Weights of a small GPT-style language model, trained from scratch on English Wikipedia: RMSNorm before each block.
MLP neurons of a small language model. Each row is named by its layer, matrix (gate and up: input weights) and neuron, and shows model dimensions 0-191. Each number is 128 + 32 x the weight over its row's rms, rounded and kept within 0 to 255. Numbers have three digits each. A neuron's up and down rows have the sign that makes its largest values positive.
After each neuron's rows, "fires on" lists the tokens most often at its 100 highest values on Wikipedia text that the model never trained on. A number after a token or word is its count.

L5.gate104:201138105132147157134114105086120189145076128099134163124055115082115136110112080127117142140151143109152105108146069098124147135122092108135188141098123119093121095117174118113132117141148104184100141084151168139151139138088118134150098103105152086174145128110111136134106172151153168125095144099186177120130094137140167114094190136122115134186130139161075119085130131126220046159101131132115126129046152141159147127115142134142056157136104129139144163146121142133158125161197116133173145107201124094120096086074043119205080216129156137137170132134169038130151107166120119101
L5.up104:109101114103125118106066104148158129214103132140187101129114097112133144064123183090110127099105202168146177116195163142133098103149134116152118094131112112098100104153112150123110155089083193128123166206110062115134113139157091101105123067113144188153130140115110152138161195078142082141145176207148137123171160130115210143121138131131154131120132066079127089136159139095088119168112096131194160158161154116135141170133121143069140087173134086075140118109103149123157059139114109120146151171126132104126118092139067122124138111047105114110146101178070078117101129151138128171
fires on: " as" 89, "as" 7

L4.gate461:138113109178129192144114172122053200048155108156125132130162130156119124140089157115107083134119149150189158127114116125162155121067091108128153122114129091133145068145134077173108115146161124160051168099118147158098174143114166093134125104135118094150121152166140129149147102179181097106115141107061077084140122168115089143059160114111165122204102169160128168154113149149159150139130085122054142184134185113093085135141139147080066087120150141165115136127067114121097094132108078126112108101129164148132123055100109158076173115141159141111154098069155172106130077128168146087
L4.up461:189124125126034103206120142132096096187105076162057138142105171180117120131120131126114173129159136137102149081126139178154120114097117138182146132091170106177183137114117069104133096111135126062152133046067113101143153153133160146146143125158175162131092153113120164178147160130169170147102119136157101087155094214099114107144111151118149151180136198113137152211120155124159124125112131130126144153174123170115122120147190120132116100123202154106171078151122120134124140126115087147165161119182117109145139124098165110063096125111147121179072092092105147076149083139117115186
fires on: "–" 75, "vo" 5

L10.gate337:144185106151141184112154193123148072153120109043121139066093123134144137115097079101114091104141149099128117129116174123146186116121094096108136079189101115098122102124162104099130124153118149138164111106149127075172158169109102148144031174101111138124174155144140133126128125138078081159141133137179139070128123183128173125098181097116147173164127129155115201162170179065155136159160113124102154127089112146208132106145113149102197191145111107141137141139092108107129120090186138154105108159077100181191063090089092099166128118094131116113070119128138075153130156163097128125
L10.up337:152108132116174150176130140107111168174119118115163121160070161160104072050124159130087150117118140107103206114119139129131156186179097114156149061073113137148182187107144183115182091127100161150136144115096123100101130143157190090143097174119131082123115160150115130131126154059152110184117133112130151172159157147145168137175075138172140110124180161141128156085148150125134162129069158153129112150184152156122165153141099162129159082142123070094079097133107153121102073185137123089127134162137129186100138117185120142111137148094177157051165119113109061166119090115081145053
fires on: " as" 20, " in" 17, " with" 14, " de" 10, " of" 8

L5.gate494:141160117157152087158180172099158119142117088154105220112113109090117095106141116104118087114113149136150118145139163120143228108148088106137107192127111163185189155127103087149157111157131131135087175158159165178078159137092067070102093171147119095131154105107109182082133137101123075173119107110082123119189156174136163144092170127143106152155068135139163119123134197085129071141128103107168125145133109173197150079117085162142095181158103094122086103096102140112195091152107123114193104131148111111122143111173101111158108159132144099148108173123142102089127157153172073090
L5.up494:171148189128129080140094135093160130150153127164135137126147154124132094127098146106105131119135188144077152149137127095117165173096114144103113172180092136122162165110095165195185105179115174073096101121133194142078166130113126109083106149107164141076152067107114159070146149093158141098112126149074140165098187148114155130160124082166143174061065127144183132119108171159085079123109086094172124179166085185131153104135073133139152123144127125103159086093094186098133116143137103121112101086096116085089165171147174101101072154166060128070117174146110140153151146133119132070
fires on: "In" 76, " In" 24

L3.gate374:070157177159129176153119109156082127178099135169113122168160205125106078160116148166125110179146087095109117108085144100096131083157113086184138093173130135111123113108125165159130086174102119126165101091137142144080132075071137144140098176136181175081131137105137142163136090147098132107081123124066129118019104159123106121084152178136147088101182136163151098164150162113114149071090102112122142176104186102133130099100163162151087136096115129093126122122070188138205122095104131097127108156165111128154122065130082143091168093126105148108176142089143165146137055143157109097
L3.up374:174122084193144168131135084135168107120089115150083117144091094142195145122030134163135115119098161132158106105117169108144124172147170113153184093117162098160095173141127149059047140132114164123145095081118104074061092124093124085177110077194174176153117166133131144169126102092102155094132107142095148082086123135131156171139069119148167156109149113128101130116137089094086165145080148129126119120131157113088153075111152076182166100097088147078104105162071099146130094074181118080161128193122137175142132146091070115097143130154097118113102140151138145084171128121144102144
fires on: "kin" 23, "mi" 14, "y" 12, "tic" 6, "ming" 5

L8.gate186:150155142189119137154164121110081066134104196104136116128132079166155128123127080131106174121103116154078106119091148120155096161132133131219145055141142171175180092161110145120121198101129087150146171098192087173140137158110120096087173049143146107106157183222178150130148131082158115114157110082137050138135105132114106156117129179092162095074162115143110185128082169087100110104134182122102150147121079127105132097129096129166084173090142135156116087083164107154141089137132137118191163167113127087121115123150175151122094119101132113087086135099109120137147137112105133079
L8.up186:100140121161131102106146079117108217145093137112174175185112130116120135155176114181093114135103121092075200151119120075099103151125120098110104129112102127150156126104112151133072157093121133119068159166111157122113147074075111142100107068118108154110120169166156043133126122144123168138124112154099090139096129169153050090087130154134126158119136125081138085144096146110121146114114052134150156052179064132110155107170110131105136140143085109143055109117095088110141123088104096155102114176094096166087112082121122166078127126096124111147139111086154183173103055060124171065
fires on: "er" 20, "e" 13, "k" 10, "l" 8, "p" 7, "t" 4

L5.gate501:176169126089135187111149137105134074142116122157152154116142151112121086082131135102092114095126113148138131106099104102152122126163153117173077080079124131111152169115099123142102065092075113034059083166126143147084120081112072078159118139107069135101140086120156101120093154128160088085137172118113143182120119137186076100143173088179155122192082140104152168142131114069141148158162131164122149178224129146117132062140141121090132160132150125143072181163216121107098133095148078112086136130103147143102110140120139140180121112184210121146160109130156115099116110092115135120
L5.up501:111137148109116151128145095152157103146189114097104150178111145145132168127096222129130129155151146117170096126134215059171117109100125101222113118096192108113097075155103155127137112117110129101098131075116144092124106082154083130162119178138093179120127108093135138125125147119115180048175153154175107139094152121129178074132185089174086153155085138137172098159132103113092149088176223140098143152135146110106122136136078142166102128119147132130145133096162120177121120069091119112104149119075157173149106105168105099095154170109171182050151140115106122100151099127195128121
fires on: "–" 54, " New" 18, "tra" 5

L8.gate408:160145154156119127120136097156150089129087150130178130110133137123133120081148154100079077097150150110140113194098117163122092169114156084111115138173158121110142118070139134104076129121122071156154136147155074169124126113092091102131130122188129141160172109129145196156171096179110064141094102080092125151149075175133139110125142108112065143168117163122110159124128089103135160172083114118159200178160138087123104024141098054092121101139073152136127139125073075131164158101133108188115084139070088166078130079186109163174128100108098090104134080087145101167167127085099139125
L8.up408:173161187162155123118118094162138136159170079184154075101134128086150111080112147162151158150133163108153182152137161196155095124067129116079160130096160104107120126198103100086147118139155092131199111114169102140136178153074143118094098126115117136114099154073135094166101116158155134132173103109114111169075099155104100134139069157163140085129132141144115126115152133111114160175117125116138162157164173073106159076130120083144139094153120199101146084139109051074157106111111081157126127107069113078085089163146036195105147071134081163074101152112143139115140143114088124147
fires on: "0" 42, "1" 35, "2" 8, "3" 5, "4" 4

L11.gate380:158118103155120161148111132133148087135112096091123118073123151126134122113136125140091103125206175162144097136139169120151114117158148138126128137172171117149111104072169088116119081123089143116142131122122065120107107119118121155131118095162086160118191097238074112171154155156182140115119111103129072082180064114138159145143173111153122132155149087159118116161144210094213125208113068113114148139086130120116116120202118165191121138095109190146100132136157143179118122131193150122131078100165143097120129162036149131143090096092171141124102159166137092148083079099141160106
L11.up380:104088138165125180123116161069108096111085121130141114220123132103130127111160105135104086137134159157055089130151161122118145104125177118125146189186159098104098052101178124102153059057122106113133105081138154132145071202128098115161166081187102135142169145131112115143110151131161142124140122142132082061127126091143147110133168120100124142130171125135152076157125212104128130160135062121125197116145130121192183134154113135152115182175089133158135108052145128126117138151153125085070079144122106129122122131066184104141120156165138117181094145109162096168075124067132107108
fires on: "8" 15, "7" 13, "S" 11, "3" 9, "O" 8

L8.gate170:145137109102101170221170079161129087142058121131149153108141139138123158093184095132129128120126126161104090096120144097180173156164094163128172117159117123175104131034131115183134110118115143129163118129152120109106120176100137171145141158168123151114147155161113124119110156140132141162085135118155072136134072180134127099131155119093117137099113120131128152109113150207129146158130169075092117080138125150087204101156122092125114137064058117158134140131125133116075100094087046091109143148102105165113152138128090175098118175184116142069151084075212050072165127163136140096
L8.up170:101143076132121163122096103127137157107127111167093133086159138186114122162183147160116172171084180136093129114137093173173128128121101092150114150190148114149122145142136142098151084192047114111120087137127162142104085197132196145131114131109087156112108149104092116087166160129073127097100098126160134118168133115109167129137079181097132088148149153092096113127060110067148171111227103088122137099122187121079138111146141073112141090141128104123168119166145216175099144130118122134102181178121098150157104076158181060180168124131114106102123120160079145142173180130149152110
fires on: "n" 17, "m" 12, "qu" 10, "ret" 7, "s" 5, "am" 5

L5.gate478:115076117138183120101159092141071113172078137127130129162114057131111150119129108118137065170128123134131153146135092143111157114078086121111103033077116165121208124183124165153158127110046179116101177148103144126144095150150164152165113082109130175121089150168053130055158112150177133159127131092122141122146115092153175157133148149150108090085113117165165102126169127105125132142120121053158167080120160071088187149175143123132162113089106089131138126128062162157183148138121137157160144082154218134089136128178111117130113078154140125162157101151129100094101090126150084132
L5.up478:113122161156055125154145108137121121145148169136108137145116118053130142110146099060160048106104139060194155163122062116108155161157130149102168084091133088106118139089128120105139151144082146149090117165138147150169135119081168117116192110118105097079128135164108147116078177114168181133096101101164149157115088101162103108152150132054135137107107125104067231104153117130133106063162160103162146105123100132119133115140138107092112091143172161098112136176089091099115160195086185118161141136068094171141156112146139119076086159161128087048163103120154119137139142080129151169
fires on: " any" 13, "ir" 11, " each" 9, " those" 9, " every" 8, " others" 7

L11.gate261:185099092141137114127109175178077082151190096108174138083147085091147156153159079106133086167103064100108129159095094122085168100148079132138111121108135126122083128145135041152085190091146157125107136136143161091165099185114117149157152116167113119100187092160126164117138149098119097156084120083107082112168117143177131118171176106178155104141138108131150094157131140123145072129137130114095188107160099227196099131127116142124139133127163098141113140130149109112155104096155107198143108158112082103148092136034080161155140077114138097120174076100121086096110092168152093140
L11.up261:131141059145148088188164168136148173101142129109171127106134161114112143165086139099164103073138159109153202146123122109132135168098057108071155149168128142152104164090123171120152151219065125156163117127107134117089135132109146090139115136137083164128175115055109076120070178061152129106087070160095139141115108077165193198175101113129133148078132087051159114096086162157128156144144097151147112203146103163088147109125138127158145142150119107113132136170141103139142156115120118167107169110086143113165095091127171119162099177134133091108126118101092087070173172122157131095
fires on: " in" 58, " |" 15, " In" 5

L3.gate211:072140078095057153201072121126143159133172084116114212142133086102117120162180118115130081203137110151114056139166151104156114108124113157066115138053094148123158122051110153212095067141145121153125148136071103144105167147148119097108142159094137077070141121129110133102144117150138098139052167143128131135091170137176089078098112145120177129158091092141092139138126136103181157176131129137145148164158137121120141169148138120138130073127175140101082151125142174101098083170111156141162123130149161105160155082145128150147098175069128140090101145098142148068123065129104145104
L3.up211:068173150071101066135101176063203114077192101164147130090155156145149129199098159122161154163154088100126109097121106134107114140184107113091166132178185131126135094183169090128157083120138103134157130127121178098116161134117199182130114143154126145142050155160071089209134103127109106102136124140160115120111147095072100103086095195108128163163116126161119086108171143132134102119120096180107155151143121141069140153140112088147132133076211105098128097096139128091129119186155164122100125160137142117168120158159129144142116175110111185142112068113138129099146077108091157098
fires on: "vo" 15, " arch" 11, "CH" 9, "lor" 8, " Arch" 7, " Cast" 6

L3.gate471:159114118140157082138129120123130122127101155083118128107169066071074131088131098144123119135115128127133134179124138126126110154162173085132090084106131114159096085129122110102077148200113151116118143163118082145131210114070113117109098098124136119078228080157154176133146110116131112184086077094136107184138100153123132175054125107157125121151180091116080150105106160115217098100135059118144163124142122097169111067177073113182090158149167137117072116158102111125126135123193090153112075067119097105138120136096137151168124116097154123089144146196174083149080141091122113107
L3.up471:159148115179138109141162116122136136122120077134126171086142110126059108195153117211109144143153130122106108146179145108124087116068143103121093116073162104114087126160088136055144128162110123111179082142113153150134104153139104180113086103055104125072165188152162084123053048123193132146114062155126078123095129175129123165088133129140178161099146144109123084122118101160130055102163147120125131082133099066166138111127058149124087146166112173087157117141105112077183095135151044100131092113130107105139121156111151119107123135126124172169117142135106104156096155127104151057
fires on: "4" 42, "8" 22, "6" 10, "0" 9, "7" 8

L5.gate59:138099092134144149136176092058164155095125130143108097070107156090127125107173143161130124120107224076141136132104138124124134153110138111128135131111141120130161166137128153123121122115134181106113122119116111158147114119114145117081109124117135130165176091123149120098135130132104141089184221114107117151124150106076182083139130152157109131108169114184091145151111132146112097127149115115158084094103122114129129099213091079110103008060074115107117093153106191092133167156140151225124094177161160078164113108168103096149080141201136073115203107154128084076096111096151124103
L5.up59:119154126148108129149123077113168136074149167167068178114172171211151092085108098090152108111096194096111144103077150142124079065110162128154139106127181154125123147180152097125103178116082083109099181098166066103140178147124125063115149137155124085102100083127192155122117153105159122125169140116149171122136176087139107144077116114140108121135118080140070210119123096115135082101161059108162090163143141155067072080093187108134132153183140132163117116099179134114149115122137111187145102126116128126118052139083100158172126105128093112083105138162110146120145084128136140099
fires on: "ra" 31, "u" 7, "o" 6, "ak" 5, "w" 5

L4.gate476:088159131131116137174160140108124134211143128173125129171191125141165102169114108166130137078108112147183127059107101057133150133138132122172100116140174109126100102129155153136105129140191149134088139094120156183087166142139093162111121164134057101150138136177170130111090163147100122148102074132146151110118046162118124041171194124148133065093124117121153123082130173143145081113129145178117120106153078065097108160092050162103120156124112128150116161064146159178158106083115184096093132130140137097108134157164177130147077134139157141091196143116103111181093128160076137161
L4.up476:124084120152130077070123069135123127120104094127106063126094134107148084162100119127079157176116069083150143157113126172108170157176161077128076104142167056158129154139168170150122071157083161091102219178102128059118127116134080112167126109125136143124132163131110126201146125093101173121165123134140104122077086109145101099202148146181163134122118140132114087209140120105044161120128108138082139146142144128117126170098140109142103103079100140150177143150174145096132096146169134121140073162139208133115148093173099141082184114117111103163126128156155148078151126104149162163
fires on: "s" 21, "tic" 17, "y" 10, "ic" 7

L4.gate32:090150085181126108180163116082130180065136166097170175185158115131180115150172106078139138153152144126161126114095082072147146155190103125100163109097062089102161119136048140148153150103120126107090111149209094202044113111039142042145163166110118107161196140162103164084110084079120162168103142125120104147127149118140130067157147134136068113129151131122113209130123137127160145137112129061111105151125075162059100098150145141078122134143100126137101140118094100124121125114148160129136124139140130147147140101104112137149112121117126076096153099071133121104119087123104114132
L4.up32:060157099160115152150137096105158188108076205152136139143182136140103136184136092164146094183149111154080206161149083090128121111143091076163109093125116191117068103132138161102128113135135160111103088154140121162081105110079204114124122169113138099122138144083079099126085101161097194143138064082152030108120138154094190115135163151115128095128123122171178116116112108128122137116124143152161042145106172125134116164069114173080146147164133090119141112100095087113182154088108094168130111153137115155150151117106159119126170114109098136151118116080131093131129183107092189113
fires on: "s" 20, "er" 19, "c" 11, "in" 7, "t" 5, "r" 5

L4.gate412:153147182198140127145161139120150140093140153102092157127143110141101109064189062092137083068120161079055143119129133146173144093086112118112196119182112130096171191090140103130184070152143129110097117155129175090090187106093108182154127185144152100126154058114126124123074149157085105119123134161096174093105159108127130165074089105131150124101105100058103113085160185060115162155072079119154117152112194160166120111135129160152141145128142071107142131109156156101160093089131110144162115157085095081110108111104139130126093159159110128121104082103104177094164102123145098133
L4.up412:122194114130102093122087099136163121161119159180190108191137192160136083129131139168150114190121091168141159127122062083122125122103096106196141117160144121151115158106150138212149110122100171137141174128158094174135168074117141116092115077210085131162126099146131184088163094125180148123164119124122084151136085167136210128174132109131135155146106141150157178105114168135096092082082118121120135158143083186095135139146124162129126186119115123123166099048162118157133131160118145119169093158103123082173139192200121111117137140125067127144105174074155121140083121140162133173
fires on: "In" 57, "On" 23, " On" 12, "ing" 5

L3.gate334:165148168150122154181111128113107123082101093140129136074104182151107116114184052113128153123136063086109091117130151103127173129136176086055122135159124180120199164109114113115158157114129070129148147138136104214130120156091062147128072189090105055117117176150095110162124197136055087105131143070149156116156130139103129107165156118080164150142148126099103088162125100131174147189072146135119112080141146143096178139105169071161125124130083171161101160130182116133188122111163105142126120118133074152109159110139154138117098074103140184169069091122142130109128124167143120104
L3.up334:194117130089093129136157175127082217112127123095142104127162148148102131128164169143153152153133102192097144166069156130093120166159125109162153115133140078161132181177117144066171107134138117135161185160116115148165127131106073106153147128166105086076131164148155140164093112114118166120140151159123110111141145156121135087165191121128127120093152106124098152111078165144164173139057143141172100050149119125145122140104175093124156057118075119089140161136101115065145106176115149114178124092139077101118095093066151081151164155143129182066076177157133089119121184204152086110
fires on: "s" 49, "ed" 14, "ing" 9, " went" 9, "d" 5

L5.gate165:200098124085145141097184149107131148137140175098123169092155140109154144037128172129126144114119125176172060129127176060127180150152128141144119131119174139081141117098105103137043149110106151146074198110067107100155147168131086145122141138180146127064161125123183168128138137098142104123095130106144124137200106145123110096138174100141099181198116108190163194141127121104199160137134119124067150156113127117170101143110144167114203099131126146148125179123165123145131119112143100080189170061165142142135106127115114184174129103076106125103096149120101098134106093153084154146
L5.up165:237125134134117148133138137123147106148110066156113130182090127140108156149146140180145140113120143135114119146171148159113149108152129183065143113044099192144066131122116111131136092148159138165096097146146146138164112107145142163061103164130092141115139093105084155090161140174111125060116065126072139136154067160140182111090180105149171102124142169132145173094136147119132124062141240191166109087116169089188100116141119066149126209186119161152115144091145132138155144072127135091187089158118163167151113103128082147131138103145160117111101119162132139144130125127150128146
fires on: "s" 52, "e" 15, "'" 14, "es" 6, "g" 4, "al" 4

L3.gate303:149092131128179128139140135044119103113143124103168207176186112106108117115142105112171099133162107107079065145159137105153142125106156126114101134159125174088149132136130109129051149082149132182176096107116085140100128156069106094146135110114189159106131111135099172078102177130165081110076135139176121094155172192101105086096128201118065159152141093138094124077091146115181126148106109158189130067094123078163110106172169096101121110146169135093073140151096145065148160136136108149116176126093093119127112129098100102127154174085127140177111101072182121107168141087083110155
L3.up303:129155058164129104127151172188142128110164101107113106184132144093120113141127163103157113119136167120187117134031119109136083155090211118131143142203144117113144132176146114102148154150151114183116122126122164200142143131076190102148158155151164137074157127116107104154147175166146137148177105116071153082111106123136142161125137116138145108168168112142169154154152114133109151120077213075137124123150164136097135121128169095191096087144101148112155115108152115136084161181174099167174104105140129197099161134180106086067089091140056132180132095095196129094151132113134080119
fires on: "0" 74, "9" 12, "ive" 5, "8" 5

L6.gate152:112109125104100102108128165058178117138108123087073120114130121139140126086075128102055162122118144177124131089128188160162132083165119130094117094169087159196094155128117129127143095204141192074103173062158143141110169161127051147112130133121091160163101105147149133138114133146109125145131121135159157105207124109105116171102163135131088092164107116152147143077164134147133142162085059050141155073143138156115117112099106171164187067156103147077149066125123119140158082103177148169107138156103121114176084086078126155122126062160137103090108137104149116122101153187107084155
L6.up152:117076186083121145131182140109134090132125121099113084049181149156083076100098141126143126208117116123138134076139162149093158137119065194092117142160127142165110132169193099181124148139113159134142087149181123141148141163086133182145155110115130106188131086115122152104115098075141045092146183153129125135145098079110114103136187172091084177182074149076127172109105110168107071097108110168198125105201123146138152131150109131114113149096078125104105119136126078067149108123138091157084119055133124143166176143161135100154139139100126130097124127143177150108173136106097144149
fires on: "," 93

L3.gate441:103157138156094153189142187138108103110164074110159188083147156134175119157155185129194116088101147090116111109127176154126142111094140112136137144119124152105113038068142132160090145135148118100127135161145192125131111160065163110089113160115119102122170158135138132081133154129098111177138154149140131075138117087057166140074151094117162134136170111135148185107081136117191085156130102138163216124094117133154151143129139123089076162118156106126143159117178219111175167179128124164136132143093102125183110133111075154181157130136165124165159107075199096124103073120141074122
L3.up441:111079136118114123106125101111168127080136141155207147079127151141162113114197190151131175142121086079123136143195077070119087142137073132057158166095090078136167155125108103148116141128162169124109106100174221124100126150118145170104117121158117125193136124128111143195105172118153131138101114145187184159104158121151115135106084148176127150116098144087168127131130089106105144100149123114166181183119149162087132090079120127129136127105120085128118146113151177154138107199122154132106187132138111119160103153162126115142156121060106102174110108157071087142117214099061185169
fires on: " to" 64, " from" 11, " of" 5, " until" 5

L5.gate273:103123116120138125106181116083162131147110121068154161236108111093114148068129137055181124119145150116106033128117137160199168165130142167145149122154146134114168162095113114129101105125079126162069149094140136130085135090076120063128120144162083089138125148116198141143116181135104128101086145134143087151170152114221134105155100112173160032196113193120108125119107142103142143123119083089116158112144129135132104072147112162097120098113133129177118155117069141165161134125098141148145133090152187185114122120111162190087106107121144132129090146071101115090110108104123164150
L5.up273:110090107074103175114168167061126180122103172095101095132124133155209155138141150101127174147164167122131100111090157068073098133069112107133150152157121146101061129152095158143123147098148149162175120123133076123113078090134111104088103087182149160110154093108072113126151074060071186099186214131124142041083144114162165091160094131103131112093114125134129094163125127132068171064169108181087134089124151117087095118138186140114083127140145106165152098129129151125130136115141147121121179160134128167166140112109118095106144117141189131065151155086148159105169136130165124128
fires on: "–" 50, "0" 22

L10.gate410:138127127129094134110118136139193105095081147144047122165086061151107138097100187117123088116141139148132076115145068135140060112148089149155131151120070107194136128149110098181163123203128089177140076129149179067140111129125149133128132173046087190153137113108071165106135059093106144101071223145113091128175100147094168095153110086134170179092132140095086128119088151124141103109154105165133153063145157091129067086158117112086153108120107105183142140124109140162139171102153153124125177123127144149113117155130098078143121137125166098125161163086081151124120142137150088119
L10.up410:151165161135155119176132105123126087167081127160119136107114088125104129095121139165111152166096137064112146138189172063146110117202174140139119129145133161105150136080154168158160160163122109173144121117069112114189150125129141121149176137068127103141145149110146129148102187097090157128106147093132154192121131180117088090152068154159109215039155175072140132110145114164115095175146119182071120112117108179160154092082138039135107137112183150105167127110145122088110113145081124160124113127146104126143105206091141150116172122140147107117137193096125158203181153161118101131
fires on: "th" 24, "-" 18, ")" 10, " " 8, "ed" 5

L11.gate450:126105107126105137123123115081142127122061165106163128125132093138179159127147093132091130092155118153147116101062159177166094102118094179102134124123097163092092106031141148101126104117110158106174141138180089113119118116132093094137131103104069136105109107171136118140143180105058137127119127125103106163141115121153099135125248137159061087198105149135086119104152161017180161144164054073190161141118080148146115099134107148220142137165095158117135083108113164082135133095176096157105122165092128120097100114125109151126121096102155097132091134152124137134099084085118147145
L11.up450:180099112076137145117175109142132115098136152121117124134139073168135128102171101102111135156154198158066146083069139137130085057120118150148158106146065138076085113157098114076138135134139120133219088115114086075069102171108126160108136076151079203116093096162137165130109103123162097127158115138125133111103139137140152138084139153107154161124064101150130145113107178055083124110140110154114100164149145105087100073127169119143190145120143171152193123111053168116101072142122105190108130111124203164143135105154079119158141078151176109145133094135096085188157145146122104095
fires on: "," 92

L6.gate382:154082210106125171115213090168136101129133107142171211120134104128123164104139092161167084099145117161141115135105130051138191144178139108108154107157122120043100127087090110140124152142146144121102165107133176116141103179060102103132123123208171142126137130129170117130142108141173094175067098110108091141113155150116185144111176086116117113164106119091140104110154134082181124178082150159074155099172141135102149140133134145095093131099063079161129164124095133192132098123100142156124148126122144090164135073109050140157097136100151122096132164097152072122117061123179154127
L6.up382:133100115135109157133085139120130114086128130170151131118148141130015206119162086126172135069099129162083162112187112088169159207105133112141142172106186124106155084133109114141128127113096072106201115155067139176110134141140113095081140100080068141189137094126089161111094171107142110121081108160144134171144176129145122061108120127152105133139162152128147154114126104155085167135118154189108134099101143149131160175124167171115115076137088167180071199092109118147124131173092147146178181147128089152113152140123114074127114113140184137098097130132115194110099101149134197149
fires on: "s" 42, "a" 20, "me" 8, "mon" 5

L3.gate404:148109087172136095163169118147088086156142104065173153072124143117142165182148122180191158081120160125149144123119143118140183136106142100158130162103137115148133178115140092119142124175124104103159172123142172085240136172104147125095102105122114149125142104149144116109077134159148160120167123129170109081149140188109159138089136118069117079131192072086167109156133154154164054161138119107172143141150081119153113082153102113133088130119119140133162106132165141173123085146157125117068092133101086144132069134105053193092149130141051109178078129134134095149141122206191121124
L3.up404:077157127207139163087126139046150172157136161194113129115131126138132135125166104068119153139163129162107094115136185119132151127144126153123084087134135129078169117092129127151116075082103143170133171116134201134153163127174158134186088187133085098121104094152139110145135149148132145110149116082138124111099125059171212133065137110123131145130124175154113168126124135113134133071089136083120183086183127107119208186131160154109122107125196077177135162114131157179116104105120185120097140182108128146089120076196080130091119188087137120161110180112137093095105134119099153148
fires on: " from" 52, " about" 29, " to" 6

L6.gate499:152151106116067170173190172138172081106090129109166093076157114167112116086198122129130122128134118141162113102108108141166151129187183121146090096118100100109107106092158175158124112146148156154040152099102133122158071079123107149128111094152080127105156128153126185135153061095114080114048119115133098166137130146086186149149158045095120126146143086137082134062076138079174122118138147078099118086114137132159096170134118119142121135145158127128142183111209135176181142077132135071126144152185150122137133107125104132139124106053124122158125112169077133105088106109104141065
L6.up499:123140118080174171162089125044171132137115158126123103082134179215126154087124101125133099068128113133089120140163084107171124180166160116132143154159150127104156135132107143157105106108157105143123125082120185099148087101150159169126163107143061099168110080079143117111100148194097111151105109074111075100114184112133143097111138113128129155175138213126097145130088148112109127105196135067123156097127125178085176142132185115118166131151111144127123150036160101176103150137114100129151090188185155119132147136121076185128126168100174167120072163118104181113150110123076134175
fires on: "s" 25, "a" 14, "0" 13, "le" 8, "1" 5, " Ha" 4

L3.gate424:179162130112109158162120128084155185090091122106137154104140113140107148100136119109105079133169047156135067140144144115082130084119121097128133069075110117098221130107074085115130106174066077143109084161142112155114156121154106167134069104081140124130150118120137175114116133091148167102124092122123155142126166162104124095102146109079007138112113141118131132089132184060227163134135094093089067079147107123140110037112135167101131097180153105131110143162163103145081155157170130111160122097155116144089096117113122127175083091104173110116112121128156150163099120138118126157
L3.up424:126114137106095084129144110157128159114108152111106160123094169122118162153114147211126172156119053118136145129129153094053061173190131108074145117129133130049139146220125160089135106186163091155164131161135142148134173133156188150127047155161098140138072114119084146123113095132155129066086124092151123139121147125085198040132165103114124121121193111156148152150137121164181161106146134112101106087120092135164112136125184158095110168090105095158135159124105135182105133118137115074121115097168142124112148159146121108152117169184104157068112173183129112176166137151151165088
fires on: "s" 22, "ed" 20, "e" 9, "th" 8, "-" 7

L6.gate95:183097138089168158150103132147155147115150087108166153147127113103097135091125121109152086123154062178087153183132139140106135145154093164167122103106122195120131121152094086116047145196124119104112167147168095141132152129109056192137123127164096094112135168137115140086211164111191031106154090071121059173152169129133137101106076120094102125173151133147150102168194179084192135090138098141173165106157118079144120120133160069081111102106115182108142161128111139106089149104130165152138090122157139149098095118118117126175115141105141132116115106117164154134180113106126118211
L6.up95:190121158138097150155161119149113118170149073097151122180118128107101059117157163103095154134155118168144098139123089126100062119082102181125197105067082165083115112144081160100110145112125105099163147186191143177163146179091082119149165104097186087084139119127129145137162173180159121176142112139155147145104151125185177077125148128112129104130113068077157153122218189110082124132080099136148138099152147109113163069133189093106127156124079144109119143146121123094126109176156084141126091087136161128123095145122113158073103038153114187122125142152154133128113170101147149148
fires on: "2" 26, "8" 24, "9" 10, "1" 10

L3.gate17:107129126183128104114162131121093140135148195091066139123117176137136131136139112153106090153069103135123133160132130067167130128110153137073179103213103169141168166138112098140179163111108195132144126108146119150093147100068123136164123152134105128133117117150091107146119091090118152105141091121056122062126163108143132123135143165133123181134120096171160119209118131173048148062184189114123153132127116110169120104070062142169136086164103106114108118168099112138138129089111170068146109103118073144074165095185136054108144081091133126082134090201134063116140143106105094131
L3.up17:079133083134146109132123131109108118103117123109159064099129124127140134113096153130141089176119125102057160142113192129155196146143190161158155152125114111056161075095087100112095128131088135141121140158072144118130146129069135087139135105125177117086138144105091150167142194104085137043148145129076131104162180113117167141120208082148185118097125195171093151102097095072141140135063108136121096111148166146147149121134101149143085186107097117112192167097162156126146060092115130156158109148165140150109120149125098099135126150163133101162046107056122127091091051137139121157
fires on: "_" 22, "ă" 16, " Inter" 7, " Key" 6, "CA" 5